config.yaml
d_model: 320
n_kv_head: 10
head_dim: 32
attn_scale: 0.177
init_std_o: 0.00559
optimizer: "muon_variant"
warmup_steps: 200
doc_mask: true
MLP neurons of a small language model. Each row is named by its layer, matrix (up: input weights) and neuron, and shows model dimensions 192-319. Each number is 50 + 15 x the weight over its row's rms, rounded and kept within 0 to 99.
After each neuron's rows, "fires on" lists the tokens most often at its 100 highest values on Wikipedia text that the model never trained on; "fires after" lists the tokens most often just before its 100 highest values on Wikipedia text that the model never trained on. A number after a token or word is its count.

L2.up568:56 63 39 50 45 67 32 79 26 37 61 55 62 70 55 40 36 56 55 45 70 38 27 48 54 70 35 48 52 44 33 58 35 25 80 45 31 36 46 43 78 19 52 39 48 69 30 30 69 48 38 37 43 57 35 52 64 66 56 52 55 53 23 50 74 57 65 61 45 50 40 30 37 48 83 47 18 80 45 62 51 58 47 51 26 34 42 44 56 72 55 60 45 62 40 80 52 33 48 20 59 41 61 31 44 48 67 57 36 43 50 64 63 53 51 62 48 62 20 60 44 33 74 25 45 70 10 50
fires on: " |\n\n" 28, " Total" 13, " |" 13, " Goals" 9, " Score" 5
fires after: " |" 48, " " 10, " High" 5, "|" 4

L2.up933:54 24 55 37 52 60 15 56 50 40 45 52 44 51 61 46 49 56 46 15 24 53 46 41 42 68 29 53 53 42 46 52 39 32 41 23 54 65 89 37 61 56 62 20 55 66 36 49 42 49 52 79 56 44 47 55 51 81 23 44 48 62 61 22 22 48 47 59 48 49 77 51 27 50 53 59 52 43 72 53 56 50 55 54 78 28 62 57 56 63 38 39 64 67 37 42 40 59 32 40 61 35 75 50 77 61 51 65 47 49 56 45 58 38 66 47 46 39 34 50 69 42 56 44 77 55 56 57
fires on: " |" 92, " " 6
fires after: " |" 54, " " 33

L3.up1158:48 71 40 75 65 45 31 31 37 56 49 41 60 69 42 70 70 15 67 23 46 33 52 85 51 74 49 46 46 34 56 41 51 53 65 43 72 76 57 52 57 33 68 44 41 58 29 29 36 63 30 35 56 62 36 44 41 52 45 47 51 71 06 47 56 62 26 29 45 53 63 37 38 53 49 62 38 53 33 60 68 53 64 62 42 68 47 51 51 55 60 56 71 36 57 47 25 59 67 60 36 52 42 48 45 63 51 17 65 36 66 42 40 62 52 54 64 52 53 50 66 58 48 36 44 35 70 35
fires on: "19" 30, "-" 20, "20" 15, " " 8, "," 7, "Although" 4
fires after: " " 46, " However" 6, " COVID" 5, "S" 4, " of" 4

L7.up1225:26 49 41 77 63 54 55 54 60 69 18 59 63 62 50 57 79 45 82 45 51 57 38 62 17 18 60 50 71 81 59 62 65 56 61 57 76 42 52 41 48 52 17 45 49 36 21 25 47 49 85 62 53 66 41 73 52 26 43 67 40 63 62 59 68 84 30 34 30 74 46 61 99 75 23 55 55 38 51 27 63 52 45 57 56 28 38 62 33 80 46 55 29 49 50 24 37 61 27 18 60 61 65 26 60 44 80 80 65 61 44 50 38 47 68 54 12 53 74 63 45 32 23 45 30 69 44 61
fires on: " " 46, "°" 18, ":" 5, "20" 4
fires after: " |" 44, "0" 6

L7.up297:76 46 70 37 41 68 40 51 54 49 52 61 67 72 74 40 22 48 53 37 77 39 73 54 73 58 51 73 47 59 56 54 33 47 54 70 49 33 53 37 50 89 73 57 37 41 43 41 46 58 42 37 62 26 51 58 47 46 27 54 51 26 56 61 36 36 45 55 41 43 85 52 51 24 59 75 43 45 52 45 56 41 38 58 70 61 28 77 53 50 60 41 56 33 30 41 35 71 49 53 60 62 47 77 73 47 38 43 41 44 68 22 43 17 31 78 50 33 30 55 43 37 78 31 59 53 54 71
fires on: "0" 18, "3" 17, "1" 14, "2" 12
fires after: "–" 48, " " 21, "-" 9, "." 7

L8.up1239:66 50 65 48 62 66 38 44 56 45 32 70 27 68 54 65 64 67 47 28 85 47 61 36 41 53 43 74 44 74 41 56 60 58 46 59 41 65 47 50 55 49 55 28 68 62 53 43 61 52 32 70 62 61 68 45 31 68 35 52 34 30 77 43 49 56 66 54 55 75 70 36 59 35 38 30 45 43 66 54 47 61 39 62 41 64 44 41 30 56 02 48 55 59 66 78 62 69 51 58 48 64 46 50 91 30 43 85 57 61 78 52 37 37 62 69 48 13 40 46 54 32 64 55 40 41 46 60
fires on: " " 48, "'s" 20, "23" 5
fires after: " |" 48, "20" 11, " " 8, "hat" 4

L3.up68:36 56 79 51 61 45 53 43 18 28 41 36 57 65 35 31 68 39 49 36 60 21 48 73 68 23 54 31 47 06 30 55 50 57 51 77 48 30 38 30 31 40 66 61 67 74 43 59 69 37 68 52 45 50 49 73 32 46 52 49 31 10 66 78 46 48 62 42 45 57 48 54 69 33 73 70 48 60 30 42 56 33 76 46 25 55 59 20 50 30 52 52 11 64 33 55 56 35 29 69 44 57 59 57 62 62 51 44 76 57 77 62 49 42 67 68 54 52 17 48 39 39 88 41 63 59 45 43
fires on: " the" 17, " it" 15, " |\n" 13, " there" 6, " in" 4, " even" 4
fires after: " and" 51, " |" 10, "," 9, " but" 7, "0" 4, ";" 4

L8.up648:34 47 46 43 81 61 22 77 53 54 64 55 41 52 68 61 31 39 57 37 46 72 73 56 58 49 51 33 48 25 39 48 54 67 59 87 18 36 51 50 54 78 73 40 50 77 60 55 60 41 51 59 60 35 64 49 49 43 41 35 45 70 63 30 51 62 64 42 60 45 65 75 75 78 69 42 73 42 76 52 63 45 42 75 59 24 45 73 34 24 55 51 33 38 59 53 43 64 32 63 64 58 54 55 55 70 32 54 35 32 11 27 40 46 79 75 75 75 18 52 46 58 35 19 21 49 66 47
fires on: " W" 45, " D" 14, " L" 12, "ho" 6, " R" 4, " Lee" 4
fires after: " |" 42, ";" 9, "," 4

L3.up644:29 63 41 49 30 80 56 64 38 59 46 42 35 50 50 42 32 44 34 39 55 46 51 61 44 81 43 43 23 33 50 34 33 73 51 43 23 25 27 54 50 57 32 65 39 76 54 39 41 34 32 45 35 58 47 59 57 45 48 46 44 65 58 55 55 00 37 29 50 34 57 39 46 59 42 44 52 62 24 48 78 37 69 17 45 26 81 43 35 39 58 59 52 52 66 58 60 31 64 51 57 57 57 56 42 39 53 63 48 49 41 69 45 36 49 51 69 44 29 47 48 35 34 61 41 25 43 71
fires on: "19" 31, " " 19, "18" 6, "|---|---|---|---|\n" 6, "|---|---|---|---|---|---|\n" 4, "Chromosome" 4
fires after: " " 41, " |\n" 18, " December" 8, " the" 5

L7.up826:46 74 36 64 67 78 32 65 47 42 72 42 39 70 68 99 59 45 62 42 73 33 48 64 60 03 49 49 47 40 48 40 41 34 42 40 49 52 50 75 72 53 71 35 62 60 61 59 66 38 63 57 19 09 37 36 50 60 36 49 37 79 43 68 69 70 49 55 28 46 60 70 39 48 55 28 56 45 54 44 28 56 49 60 55 28 48 78 52 57 52 30 60 59 49 51 36 45 46 49 47 56 36 47 22 66 26 47 54 51 30 50 45 41 47 65 56 35 39 63 34 37 75 63 28 42 49 44
fires on: " " 43, " +" 9, " H" 8, " R" 7, " −" 6
fires after: " |" 40, "-" 18, " " 7, "," 4, ";" 4

L3.up86:57 36 72 13 61 29 53 40 32 47 49 45 46 59 38 55 56 50 45 29 30 36 43 60 33 48 72 36 28 08 49 35 29 42 63 20 92 59 51 17 75 61 64 23 37 60 33 35 24 25 55 61 41 60 50 56 35 53 37 63 36 61 44 64 62 41 48 45 53 67 69 78 67 40 44 76 42 47 45 54 58 60 45 62 52 55 41 34 61 59 45 39 55 71 51 62 76 55 39 68 51 25 43 47 62 59 90 43 68 69 48 48 41 88 46 45 40 37 49 42 43 54 41 23 59 44 40 61
fires on: " |" 38, " " 14, " |\n" 10, ":" 4, " Apps" 4, " /" 4
fires after: " |" 53, " " 12, " |\n" 9, "0" 6

L7.up1189:88 47 60 53 93 53 59 45 63 69 61 46 48 47 54 71 63 52 65 47 48 35 31 56 69 43 76 50 50 39 52 39 35 74 36 74 04 58 47 34 58 66 50 27 48 66 52 61 72 71 43 23 43 58 26 46 67 60 49 46 49 71 20 76 46 28 39 42 56 51 26 81 30 68 43 38 28 29 48 83 55 39 73 53 56 41 38 40 29 54 71 49 50 25 32 75 83 60 45 59 80 59 35 53 50 54 25 53 41 37 55 51 56 44 46 56 51 31 33 54 50 27 22 45 40 56 54 73
fires on: " " 80
fires after: " |" 53, "-" 10, ";" 5

L8.up149:59 35 55 59 48 45 51 74 38 57 28 57 60 46 41 37 48 36 55 46 53 58 19 52 41 32 53 78 23 37 54 83 52 66 47 29 53 60 78 52 28 49 60 45 23 52 39 66 41 40 66 32 74 33 46 18 44 58 58 64 50 52 32 38 78 49 39 32 62 34 53 40 29 62 53 65 36 32 25 41 55 28 51 74 41 51 25 53 53 40 50 60 24 73 67 43 51 42 65 51 34 73 72 33 56 54 40 59 71 57 32 58 35 44 38 30 26 54 49 66 35 51 39 54 73 42 63 33
fires on: " " 51, " −" 9, "," 9
fires after: " |" 53, " " 8

L7.up119:19 44 46 33 55 43 68 59 20 85 36 46 96 46 62 26 34 38 68 50 52 41 67 35 65 58 76 39 69 70 39 53 62 19 56 56 64 57 72 56 65 47 33 56 40 42 44 27 65 66 53 64 62 55 40 34 61 63 60 44 47 34 88 45 57 49 55 77 62 40 47 73 71 60 66 50 45 12 65 46 61 69 62 50 59 32 50 84 64 62 59 64 50 67 71 55 29 47 31 38 35 32 49 56 57 97 71 50 51 42 74 36 51 23 59 42 53 47 55 45 69 46 51 55 16 31 52 76
fires on: " " 74, "|" 10, " an" 5, " |" 5
fires after: "|" 25, " |" 23, "," 10, ";" 7, "|---|---|---|---|---|---|\n" 4

L7.up28:62 67 50 35 76 46 41 35 29 43 43 42 67 56 54 51 49 36 36 41 35 36 65 51 45 37 33 78 47 52 54 48 49 55 51 54 74 46 43 40 51 71 72 33 30 02 57 71 34 51 67 48 44 54 41 46 53 76 58 49 47 36 52 49 56 58 00 40 18 61 55 60 59 42 55 88 31 44 70 35 47 48 48 65 38 60 47 95 39 50 30 64 70 39 67 32 68 56 33 62 77 74 67 22 78 60 56 77 65 33 34 49 34 49 32 46 29 66 23 54 52 61 41 66 52 49 49 51
fires on: " " 44, " RUS" 7
fires after: " |" 46, " (" 9, ";" 6, "|" 6, " " 4, ":" 4

L3.up400:56 68 67 31 67 42 37 54 43 28 40 65 26 54 63 63 63 63 51 58 58 47 30 52 46 49 63 66 35 28 45 50 37 85 34 58 72 51 67 50 49 38 36 68 32 25 43 52 54 53 28 36 57 62 52 64 54 81 46 33 43 37 42 67 47 60 65 58 54 46 47 49 45 59 37 69 45 35 66 23 73 17 49 78 37 43 77 53 59 60 50 61 63 55 36 51 57 52 37 58 40 11 56 43 41 46 31 78 40 73 44 63 54 48 61 25 67 56 42 45 51 61 77 56 50 76 41 69
fires on: " |" 42, " " 10, "97" 5, " England" 4
fires after: "," 29, " |" 24, " to" 6, "8" 4, "4" 4, " Attendance" 4

L2.up1275:61 39 53 41 58 59 39 54 16 64 59 49 46 84 38 84 40 67 62 41 34 48 49 57 32 45 67 64 54 35 39 70 69 22 70 66 36 34 14 20 52 50 22 44 43 52 40 55 34 45 58 12 59 50 27 41 58 38 40 45 56 51 59 77 50 82 37 58 36 57 48 59 36 49 53 48 39 17 54 22 75 52 37 44 57 38 17 27 68 60 48 26 46 54 30 24 43 38 45 57 40 40 18 39 56 64 48 41 54 45 49 64 48 48 61 24 58 72 70 30 50 28 53 78 52 54 56 43
fires on: " (" 60, " " 7
fires after: "2" 11, "0" 10, "5" 10, "8" 9, "9" 6, "4" 6

L3.up663:62 79 64 53 54 69 02 61 60 37 36 45 32 66 48 39 47 53 62 29 50 39 42 66 42 57 18 38 39 33 26 44 36 44 61 49 69 61 67 30 38 39 48 37 58 52 45 63 39 41 49 65 68 55 49 58 67 74 68 49 63 60 12 32 60 54 59 27 48 39 45 61 44 33 43 55 43 36 66 49 52 44 43 60 17 38 42 40 51 82 39 71 63 39 53 80 50 31 61 52 35 46 48 47 38 67 72 45 42 49 41 61 29 70 79 26 59 49 22 66 71 30 50 38 67 87 55 69
fires on: " |" 60, " " 26
fires after: " |" 72, " " 16

L7.up1276:79 21 44 28 62 36 52 29 37 72 83 55 64 66 47 34 75 44 56 33 43 21 60 39 59 43 73 33 38 50 78 31 70 44 67 49 48 57 49 17 71 60 53 46 39 53 31 49 69 68 30 49 49 49 81 47 47 61 61 58 65 51 00 53 45 31 43 40 51 59 60 40 57 62 41 78 46 21 43 44 54 39 37 45 45 49 49 49 38 54 40 25 50 36 30 84 71 57 78 64 42 59 43 71 46 67 29 60 47 29 53 60 79 65 67 80 52 25 44 38 63 34 40 49 49 42 25 66
fires on: " " 53, "0" 11, " for" 5, "72" 4
fires after: " |" 47, " " 30

L2.up167:41 76 32 41 51 58 52 40 37 50 45 54 45 65 37 51 56 51 41 59 24 50 45 69 61 34 32 65 33 77 46 45 45 64 58 67 36 57 68 72 47 54 59 44 58 54 33 42 53 65 59 46 35 52 37 38 81 55 31 47 72 40 75 73 56 67 58 58 55 48 23 27 54 55 55 68 49 38 42 42 62 71 45 54 49 66 53 33 41 57 44 30 28 59 61 61 62 52 52 66 50 77 40 40 36 71 63 41 42 45 04 57 63 55 55 52 53 54 65 57 74 26 53 27 39 47 43 40
fires on: "0" 60, "–" 8, ";" 7, " —" 7, " " 7
fires after: " " 61, " |" 15, "1" 5, "0" 5

L2.up12:63 41 22 48 53 39 54 56 49 76 51 46 34 50 76 44 44 26 35 91 60 37 48 79 62 58 60 30 52 41 57 59 60 46 75 63 50 40 41 28 58 47 27 52 29 47 58 62 35 54 61 43 34 31 60 41 55 54 27 53 48 71 55 51 51 42 56 56 31 60 68 47 65 32 25 82 45 37 45 28 62 34 60 43 15 29 76 34 57 51 54 51 73 42 52 25 57 33 56 76 38 58 38 48 59 54 38 66 38 39 39 54 30 61 53 31 25 37 68 40 45 40 71 75 23 47 53 36
fires on: " " 51, " January" 13, "19" 6, " November" 4
fires after: " in" 47, " " 7, " January" 6

L7.up1079:50 50 49 80 68 65 53 54 42 34 47 35 69 78 77 50 78 49 60 48 86 44 47 52 59 33 43 34 61 51 53 68 69 48 46 28 64 39 44 33 38 61 36 54 55 69 43 57 52 33 55 55 35 58 62 36 31 28 55 60 53 37 36 67 42 80 35 79 28 54 57 76 49 36 57 20 64 48 63 45 59 76 57 55 82 76 50 63 46 79 30 73 47 54 68 40 61 70 31 82 71 51 71 35 58 63 28 53 81 32 36 67 57 79 54 41 51 38 65 63 34 19 35 23 25 34 53 76
fires on: "20" 77, ":" 10
fires after: " " 60, " (" 16, "1" 8

L7.up1260:46 66 59 66 57 54 54 39 62 48 45 36 42 89 73 47 53 70 69 38 20 58 67 27 38 53 37 66 51 49 53 59 37 44 78 24 52 39 47 35 56 42 47 36 40 34 60 35 54 62 66 38 56 25 53 62 07 27 72 32 53 58 52 65 42 37 53 22 55 49 43 60 47 23 46 60 39 58 41 34 85 48 59 58 37 28 82 34 26 37 57 40 34 34 47 48 37 51 55 56 75 65 36 63 23 42 66 76 24 48 80 45 35 53 57 47 41 18 66 32 29 33 57 15 47 51 79 60
fires on: " " 50, "19" 16, "4" 7, "20" 5
fires after: " |" 30, " " 30, "|" 9, " Set" 6

L2.up228:27 65 70 29 61 46 31 80 73 65 53 44 48 76 37 37 73 76 48 27 38 78 34 34 65 72 39 48 65 52 46 42 24 41 38 36 59 31 58 36 51 60 27 63 48 65 58 62 39 54 49 38 60 32 24 63 54 39 20 58 66 47 50 42 73 75 44 93 23 54 53 79 53 37 64 76 33 39 89 63 60 20 52 69 70 40 38 40 54 31 32 44 38 52 79 75 21 65 47 51 33 74 56 58 58 40 33 56 55 47 30 36 47 65 63 55 59 26 24 38 48 49 49 71 55 64 81 75
fires on: "5" 28, "2" 14, "4" 8, " cm" 6, "3" 6
fires after: "." 94

L2.up542:45 63 41 23 56 46 42 50 32 50 30 74 46 55 80 70 52 79 76 52 58 45 48 53 46 43 44 62 36 60 43 60 58 47 53 66 36 42 68 63 49 50 99 66 59 55 28 79 40 40 43 88 44 28 47 55 51 56 74 42 71 57 80 37 57 52 60 46 47 39 41 43 46 64 44 88 33 40 45 47 65 55 67 42 48 39 55 19 43 54 44 51 31 59 64 97 45 30 48 48 43 83 64 61 71 36 41 40 39 44 53 46 32 55 48 50 33 46 48 45 64 33 16 49 60 27 30 66
fires on: " |" 97
fires after: " |" 65, " " 33

L8.up623:18 54 24 28 63 30 43 77 28 59 36 75 35 67 37 45 55 11 51 58 36 60 39 72 37 62 40 63 39 46 66 62 63 82 47 48 46 42 52 38 29 71 29 48 69 52 25 63 60 67 71 37 60 81 51 34 50 43 55 31 54 59 46 26 42 44 46 37 43 36 64 60 56 42 32 63 41 70 44 39 36 32 57 59 58 36 29 40 28 43 62 54 31 43 64 80 32 64 41 62 52 49 53 48 11 20 47 52 63 55 42 63 34 34 44 70 66 73 59 65 33 52 56 62 49 57 63 43
fires on: " " 42, " G" 10, " F" 10, " Jr" 8
fires after: " |" 34, " Moore" 8, "oy" 7, "." 6, " Rudy" 5

L2.up1252:59 39 63 42 50 68 66 73 46 54 37 50 39 76 79 58 50 42 25 71 76 50 59 46 60 85 53 45 57 75 48 20 36 49 59 62 48 49 49 40 65 37 41 55 56 52 50 33 59 72 42 44 56 48 77 45 68 40 37 40 27 33 67 38 43 45 24 38 66 34 57 49 69 55 42 48 46 14 54 51 54 56 55 41 39 44 55 50 44 46 53 43 61 40 54 70 24 64 56 42 50 75 58 31 50 39 81 51 36 44 39 63 29 63 58 76 36 55 33 49 40 45 47 47 30 85 60 52
fires on: "20" 22, "19" 16, " charge" 6, " favor" 5, " win" 5, " own" 4
fires after: " " 40, " in" 12, " In" 5, "|" 4

L7.up1120:30 47 72 66 68 35 74 44 58 36 59 65 25 39 74 40 69 57 72 51 37 38 22 19 43 56 44 60 60 52 27 53 32 40 49 50 42 67 63 30 51 21 30 60 44 41 70 15 70 87 26 69 42 45 47 50 44 41 59 60 51 42 43 61 24 69 33 43 35 29 57 58 59 62 60 53 66 45 39 50 47 50 48 68 75 46 38 25 61 42 64 55 31 41 45 53 47 52 34 68 55 63 58 25 32 92 35 40 43 32 39 60 71 34 69 39 58 51 45 74 71 25 55 86 64 51 60 45
fires on: " " 79, " of" 12, "n" 4
fires after: " |" 75, " one" 4

L7.up1022:44 39 49 61 50 48 45 60 57 70 58 56 66 58 57 65 76 29 52 22 45 57 51 42 41 35 53 33 53 37 80 62 48 61 30 36 45 36 87 43 47 44 69 63 35 62 21 52 84 62 45 33 82 88 44 41 42 37 45 35 42 74 54 73 50 38 28 51 50 25 32 77 49 40 49 24 31 24 69 50 47 54 46 57 39 48 73 77 53 61 63 29 71 61 34 39 36 42 31 43 29 65 76 41 42 31 62 50 56 54 43 67 51 19 70 48 52 61 62 63 57 24 57 50 85 37 53 71
fires on: " " 100
fires after: " |" 99

L7.up653:52 62 64 62 51 27 58 51 43 49 66 44 65 20 45 39 79 52 41 56 27 41 46 40 26 50 34 60 23 08 57 80 47 33 39 68 53 64 28 38 65 43 32 47 41 36 50 54 67 50 78 69 61 19 37 29 52 52 73 54 44 41 44 48 26 60 49 72 72 38 56 50 45 62 69 54 67 23 41 45 51 66 48 44 58 61 41 66 86 60 81 61 45 33 51 47 48 55 52 41 26 41 48 62 41 56 55 53 62 46 33 51 48 31 24 58 53 73 29 35 67 57 53 57 49 27 82 51
fires on: " " 84, " (" 5, " to" 4
fires after: " |" 76

L2.up703:64 74 34 58 66 33 31 59 61 51 82 38 54 47 57 54 38 32 36 68 14 58 46 84 28 20 37 58 66 46 47 42 79 53 48 41 39 29 40 71 55 59 43 21 40 55 49 48 29 17 53 67 63 63 69 39 57 32 21 75 58 50 47 43 22 37 34 52 70 39 57 23 42 61 46 62 43 34 29 30 43 21 85 59 60 44 54 53 43 56 51 49 62 80 47 66 54 51 40 56 52 48 59 50 55 41 35 40 60 61 71 48 65 50 54 42 42 42 70 62 41 49 32 32 41 33 62 92
fires on: "M" 30, "N" 25, "K" 6, "P" 6
fires after: " (" 63, ".\n\n" 4, " \"" 4

L7.up702:31 42 66 62 41 19 55 54 51 51 45 42 47 62 51 39 69 59 51 61 50 72 70 67 37 21 31 57 32 48 55 75 48 71 29 40 50 63 70 48 40 43 03 15 62 35 42 77 57 46 57 50 40 30 23 17 60 64 54 39 63 61 35 68 25 29 25 47 65 61 61 20 78 57 57 35 28 52 36 33 38 48 30 52 68 57 68 59 38 53 49 52 54 70 25 67 50 44 50 86 37 41 40 50 39 12 75 51 31 36 50 58 57 45 61 60 64 75 32 77 54 51 54 50 44 47 44 52
fires on: " " 79, " (" 7
fires after: " |" 74, " " 5, "," 5

L2.up843:58 45 39 67 43 24 39 74 62 87 24 17 46 40 65 36 35 36 53 44 60 76 45 49 46 44 62 50 60 41 44 44 50 32 47 32 43 41 29 63 42 73 44 54 46 53 44 20 51 51 44 49 39 49 61 46 52 49 40 45 26 45 43 15 75 43 46 42 58 45 59 38 53 57 77 50 85 53 65 52 45 21 75 73 58 54 52 39 50 67 70 73 37 46 23 45 62 56 68 49 52 55 41 62 43 66 16 60 46 55 48 44 60 69 51 49 47 69 72 43 50 52 70 54 42 48 56 79
fires on: "C" 34, "L" 24, "N" 15, "Ch" 6, "P" 5, "M" 4
fires after: " (" 21, ".\n\n" 14, "\n" 10, " \"" 8, "==" 5

L2.up1203:44 50 48 43 44 67 46 50 69 49 70 50 68 58 74 65 26 24 52 67 81 24 51 53 26 46 67 30 45 22 39 36 58 80 34 40 58 58 62 39 26 54 57 53 29 45 50 75 31 65 28 46 58 69 35 49 69 48 60 32 61 46 68 42 52 34 64 36 43 82 52 59 50 30 50 49 64 44 56 34 46 63 64 29 53 35 82 44 41 76 45 61 59 21 29 35 55 35 58 38 69 50 57 66 69 45 70 68 78 72 42 55 53 22 69 81 53 45 53 39 49 55 45 15 47 42 48 64
fires on: "|" 48, " " 16, " |" 15, "19" 10, " |\n" 4
fires after: " |\n" 44, "|" 17, " " 16

L3.up168:53 54 87 47 76 44 36 34 00 42 56 41 31 81 45 52 77 34 50 58 68 22 37 60 96 35 54 48 41 35 56 38 20 62 69 74 61 69 38 25 57 48 79 56 44 52 38 42 46 62 66 52 42 69 22 31 63 71 52 33 05 47 68 60 66 51 40 58 74 85 32 64 52 61 49 62 31 50 23 59 49 45 71 52 95 70 34 26 54 30 38 50 65 51 40 38 34 54 55 36 49 78 63 55 52 62 36 56 59 62 45 25 79 51 58 52 61 70 60 49 50 53 80 21 29 84 73 43
fires on: " while" 18, " as" 13, " in" 9, " As" 8, " when" 7, " with" 6
fires after: "," 42, " and" 24, "." 11, " but" 6

L3.up565:58 33 57 63 44 41 65 65 60 53 62 38 32 58 65 68 52 19 48 41 68 37 35 88 41 61 60 51 43 12 62 41 57 44 78 36 43 77 49 63 25 69 57 00 37 53 30 75 45 28 42 44 57 64 53 43 32 51 80 53 36 42 67 46 59 29 61 68 38 43 81 41 35 59 70 56 40 65 30 40 40 41 45 40 27 45 29 53 62 63 42 77 46 58 23 48 66 54 52 66 43 55 45 51 47 50 47 60 58 54 48 48 50 27 59 67 52 39 72 31 56 58 23 51 42 34 52 53
fires on: " " 47, " H" 9, " the" 7
fires after: "|" 35, "-" 12, " " 11, " of" 8, ":" 5

L3.up456:23 46 60 48 57 36 50 35 47 26 52 26 63 81 58 71 68 38 60 41 26 40 38 49 82 66 53 40 29 39 23 58 21 91 79 62 55 38 36 36 62 28 61 41 36 39 37 42 60 63 57 51 42 60 54 47 44 59 31 43 54 74 64 39 79 40 68 37 46 35 48 39 45 40 42 59 50 63 72 74 58 54 69 39 66 58 70 52 86 27 45 41 78 27 44 64 31 32 43 43 47 69 36 46 42 35 42 52 73 65 57 79 51 29 35 69 54 25 49 40 43 45 74 49 14 32 63 55
fires on: " " 32, "20" 24, "19" 12, " addition" 4
fires after: " " 37, " In" 22, "In" 14, "19" 10, "20" 9

L2.up1057:81 56 30 50 42 51 64 48 17 72 65 41 49 60 77 54 55 49 30 80 58 30 44 56 46 48 62 55 34 34 50 71 41 59 78 64 40 41 57 73 46 41 31 65 36 65 50 48 62 73 41 34 55 69 58 49 59 36 53 47 50 44 38 85 37 62 55 47 40 55 47 48 43 45 40 44 60 68 48 48 65 29 25 24 34 49 55 53 41 90 37 50 26 48 58 60 29 69 54 56 73 68 31 40 53 54 61 77 55 47 44 42 55 48 50 74 45 51 53 38 63 31 27 54 57 54 73 24
fires on: "0" 35, "20" 26, "18" 10, "19" 9, " " 5
fires after: " " 35, " (" 10, "19" 8, "10" 6

L7.up1028:60 85 18 67 37 38 37 57 19 34 67 66 33 41 83 79 65 42 38 33 52 46 64 71 27 43 42 82 39 26 42 52 59 59 48 47 55 48 63 50 62 60 38 60 45 59 48 36 60 35 43 65 34 52 24 67 48 72 68 47 51 73 16 84 94 64 58 45 77 30 60 60 35 46 48 71 32 47 67 58 48 68 67 49 49 37 51 34 30 55 55 25 40 52 48 59 40 48 48 39 37 80 64 82 56 44 64 69 27 14 65 55 37 20 69 32 29 30 43 48 49 47 50 48 64 66 61 56
fires on: " " 44, "19" 26, "20" 8, " |" 4
fires after: " " 34, "|" 19, " |" 19, "." 5

L8.up1062:49 42 75 39 66 50 49 43 69 26 75 63 36 68 54 69 23 46 43 52 45 36 38 72 73 59 73 21 60 24 27 58 63 45 63 49 34 44 42 36 50 53 42 47 20 49 67 36 64 39 72 46 53 27 45 47 63 59 49 47 45 39 60 65 71 38 45 69 36 49 58 60 38 67 57 52 59 62 46 38 58 70 48 60 23 54 48 46 57 55 73 59 68 50 78 37 47 17 47 31 58 53 57 60 39 62 64 84 62 33 61 57 45 54 40 61 38 46 28 62 54 68 36 42 18 15 69 66
fires on: " " 46, " D" 19, " |\n" 8, " China" 4
fires after: " |" 27, "|" 17, "," 6, " the" 5, "_{" 4, ";" 4

L8.up714:38 70 66 82 44 44 56 61 76 74 47 39 67 38 45 45 58 61 72 55 48 43 60 46 49 53 33 70 52 40 66 61 57 75 43 31 34 65 76 43 60 34 47 14 40 47 51 46 52 52 48 14 48 22 64 36 49 62 63 55 46 50 63 22 52 67 61 19 53 31 60 21 44 59 43 76 48 52 38 27 51 53 52 25 58 57 44 50 62 60 39 57 63 31 81 42 26 58 57 38 75 62 47 62 31 55 84 28 37 30 63 49 58 66 83 49 60 48 45 59 50 36 42 42 51 36 47 54
fires on: "0" 42, " " 29, "-" 11, " T" 5
fires after: " " 41, ";" 10, " |" 7, " were" 4